config = dict(
    n_layer=8,
    d_model=512,
    n_head=8,
    n_kv_head=4,
    head_dim=64,
    d_mlp=2048,
    vocab_size=32768,
    activation='gelu',
    norm='layernorm',
    norm_place='pre',
    norm_eps=1e-05,
    positions='rope',
    rope_base=1140.0,
    rope_fraction=0.25,
    qk_norm=False,
    attn_scale=0.125,
    bias='none',
    tie_embeddings=False,
    parallel_block=False,
    init='trunc',
    init_std_qkv=0.0179,
    init_std_o=0.00448,
    init_std_up=0.0179,
    init_std_down=0.00224,
    optimizer='muon_variant',
    lr=0.00477,
    lr_mult_qkv=0.5,
    lr_mult_up=0.624,
    beta1=0.93,
    lr_head=0.00436,
    warmup_steps=200,
    schedule='wsd',
    decay_fraction=1.0,
    decay_shape='linear',
    final_lr_fraction=0.0,
    batch_tokens=65536,
    seq_len=1024,
    doc_mask=False,
    train_tokens=670600000,
    steps=10233,
    dataset='wikipedia_en',
)
MLP neurons of a small language model. Each row is named by its layer, matrix (up: input weights; down: output weights) and neuron, and shows model dimensions 352-415. Each number is 128 + 32 x the weight over its row's rms, rounded and kept within 0 to 255.
After each neuron's rows, "fires before" lists the tokens most often just after its 100 highest values on Wikipedia text that the model never trained on.

L2.up967 [167 116 104 136 124 135 116 116 140 155 117  99 169 106  51 174 129 133 140  40 143 137  79 151 134 133 143 171 137 131 155  76 126 229 148 140 108 168 130 184 153 111 120 122 108 132  95 150 165 175 150 124 138 122 183 143 170 123  87 141 156 187 176 177]
L2.down967 [ 62 130 234 128 132 136 131  82 150 105 111 132  98 112 161 124 159 121  94 171 125 113 132  97 195 114 169 104 100 116  96 138  80 107  94  95 193 114 118 114 109 154 121 131 135 154 147  75  76 104  84 138 177 126  40 188 122 102 157  99  89  99 104 114]
fires before: "-", "\n"

L2.up609 [ 91 182 105 169 110 126  73 122  86 153 180 109 155 100 127 120 145 194 122  93 179  71 174  90 103 140 137 100 139  85 106  88 112  98 162 131 120 134 135 131  96 109 125 194 169 115 130  85 108 186 169 145  84 174  90  84  99 191 151 113 173 155 121 136]
L2.down609 [130 123  76  78 159 122 123 137 173  97 103 136 117 134 115 150 102  77 126 166  81 143 112 193 135 156 119 137 113 101 162 157  91 203 128 145 145 138 154 121 157 141 100  94 121 164 105 197 142  95  73 126 214 112 106 121 135  62 114 128 125 124 152  82]
fires before: "\n", "amp"

L2.up26 [155  92 145 140 127  85  75 123 117 124 170 101 108 129 108 107 107  64  91  94 133 149 141 138 139 119 144 140 206  52 145 128  94 116 183 128 171 100 156 168  91  90 149 134  59  98 150 159 178 111 152  99 180 136 133 105  52 137  39 162 103  82 156 110]
L2.down26 [119 176  97 120 130 141 203 130 125 111 118 124 134 145 126 175 170 146 199 181 148  77 108 147 138 139 108 144  58 192 101 122 128 163  95  96 157 113 126 105 193 141 116 111 201 179 108 121  52 145 106 136  79 115 107 157 145  99 183  72 135 110 136 152]
fires before: ".", ",", " of", ")", " and", "as"

L2.up1081 [132 103 135 150 198  68 150 122 123 122 186  91 115 114 190  85 116  83 144 123 166 138 160 130  67 186  98 117 147 143 161 126 110 122 183 135 125 130 151 119 143 151 159 115 109 120 117 124  39 132 136 120 171  78 126 140 130  94 123  90 119 177  68 141]
L2.down1081 [154 154 154 125  38 195 124 179 123 123 100 107 143 120  78 188 160 178 102 144  81 166  96 185 180  71 139 131 137  93  64 140 105 137  69 120 134 146 114 117 130 123 134 141 166 147  92 123 178 137 129 132 101 134 118  98  99 164 111 175 133  96 144 110]
fires before: "\n", " Candidate", ":", " room"

L2.up1212 [102 119 137 130 161 140  80 101 172  40 135 150 165 169 126 143 123 174 138 163 125 166 139 104 161 127 148 146  74  95 150 143 118 136 138 118 139 162 150 102 121 128 165 127 142 136 197 138 135 160 124 132  74  80  91 118 118 159 129  95 155 108 122 132]
L2.down1212 [189 145 132 125 152  93  98 127  73 144 136 116 108 120 143 125  88  79 107 117 142  96  84 190 135 117 151 112 148 122 146 119  93 176 143  70 109  58 154 131  87 163 164 145  91 152 129 170  68 154 168 106 120 149 139 242 139 127 129 171 126  78 104 140]
fires before: "\n", "0"

L2.up886 [107 116 154 156 133 121  68 143 138  27 124  78 125 157 175 147 100 147  59 151 176 109 106 172 147 124 121 127 132 141 151 139 106 135 171 144 125 103 113 111 109 161 126 102 148 118 111 125 213 128 140  66  58 102  62 151 140 184 121 117 151 102 143 142]
L2.down886 [154 121 129 150 155 122 129  75 114 178  79 142 115 110  73 117 139 143 155 170 134 158 103 122 150  97 137 117 110 131 181 115 100 167  95 116 139 147 110 166 169  96 147 180  36  47 206  98 103 113 105 160 127  96 172 115 127  89 142 178 114 133  72  79]
fires before: "\n", "-"

L2.up217 [182 125 115 138 131 136 125 136 144  85 126 130 153 117 144 155 147  67 149 143 154  89 155  70 129 121 136 153 161 140 149  90 123 133  67 141 167 113  90 134 108 173 115 115 131 141 180 160 136  77 111 138 178 175 122 181 122  97 105 122 147 133  87  75]
L2.down217 [136 118 124  92 119 169 110 115 176 148 115 129 135 152  84 102 121 159  94 115  89 188 126 206 136 109 143  71 111 145  79 192 135 161 193  86 119 158 148 108 126 104 144 123 126 115  98 100 132 167 138  90  93  83 198 106 150 159 136 151 112 149 149 185]
fires before: "\n", " is"

L2.up567 [169 163 147  89 131 105 109  94 129 126 116 128 168  74  62 164 132 127 103  99 156  96 148 153 105 115 167 151  97 120 124 140 140  10  78 125 129 104 152 117 167 113 112 152 143  99 134 120 153 163 138 123 160 157 150  75  94 144 165 121  78 115 167 116]
L2.down567 [ 87 129 147 185 102 113 187 159  94 120  97 116 122 117 180  92 138 113 154 169  56 156 115  84 152 187  71 144  84 120 111 174 142 151 106 162  96 131 121 162  86 132 114 132 166 137 114  65 104 148 120 173  64 124 164 193 150 105  96 100 189 107  87 144]
fires before: " |", " New", "\n"

L2.up144 [126 152 137 121 157 144 154 108 130 121 121 126  92 105 110 172  82 104 113 117 126  98 197 146 113 191 142 154 151  65 131 127  56 187 110 141 137 139 152 168 118 143  88 142 153 117 151 120 144 137 159 132 207 155 109 116 176 167 210 120 117 161 155  63]
L2.down144 [126 165 153 133  71 119 179 149 188 103 131 131 117 156 101 118 109 143 105  88 129 118  50 143 176  99 120 106 175 170 196 172 171 132  86  90 137 117 129  98 127 128 162 140 177  73 121 178 157 160 135 151 116 131 101 146 106 116  77 127 140 126  49 129]
fires before: "\n", "-"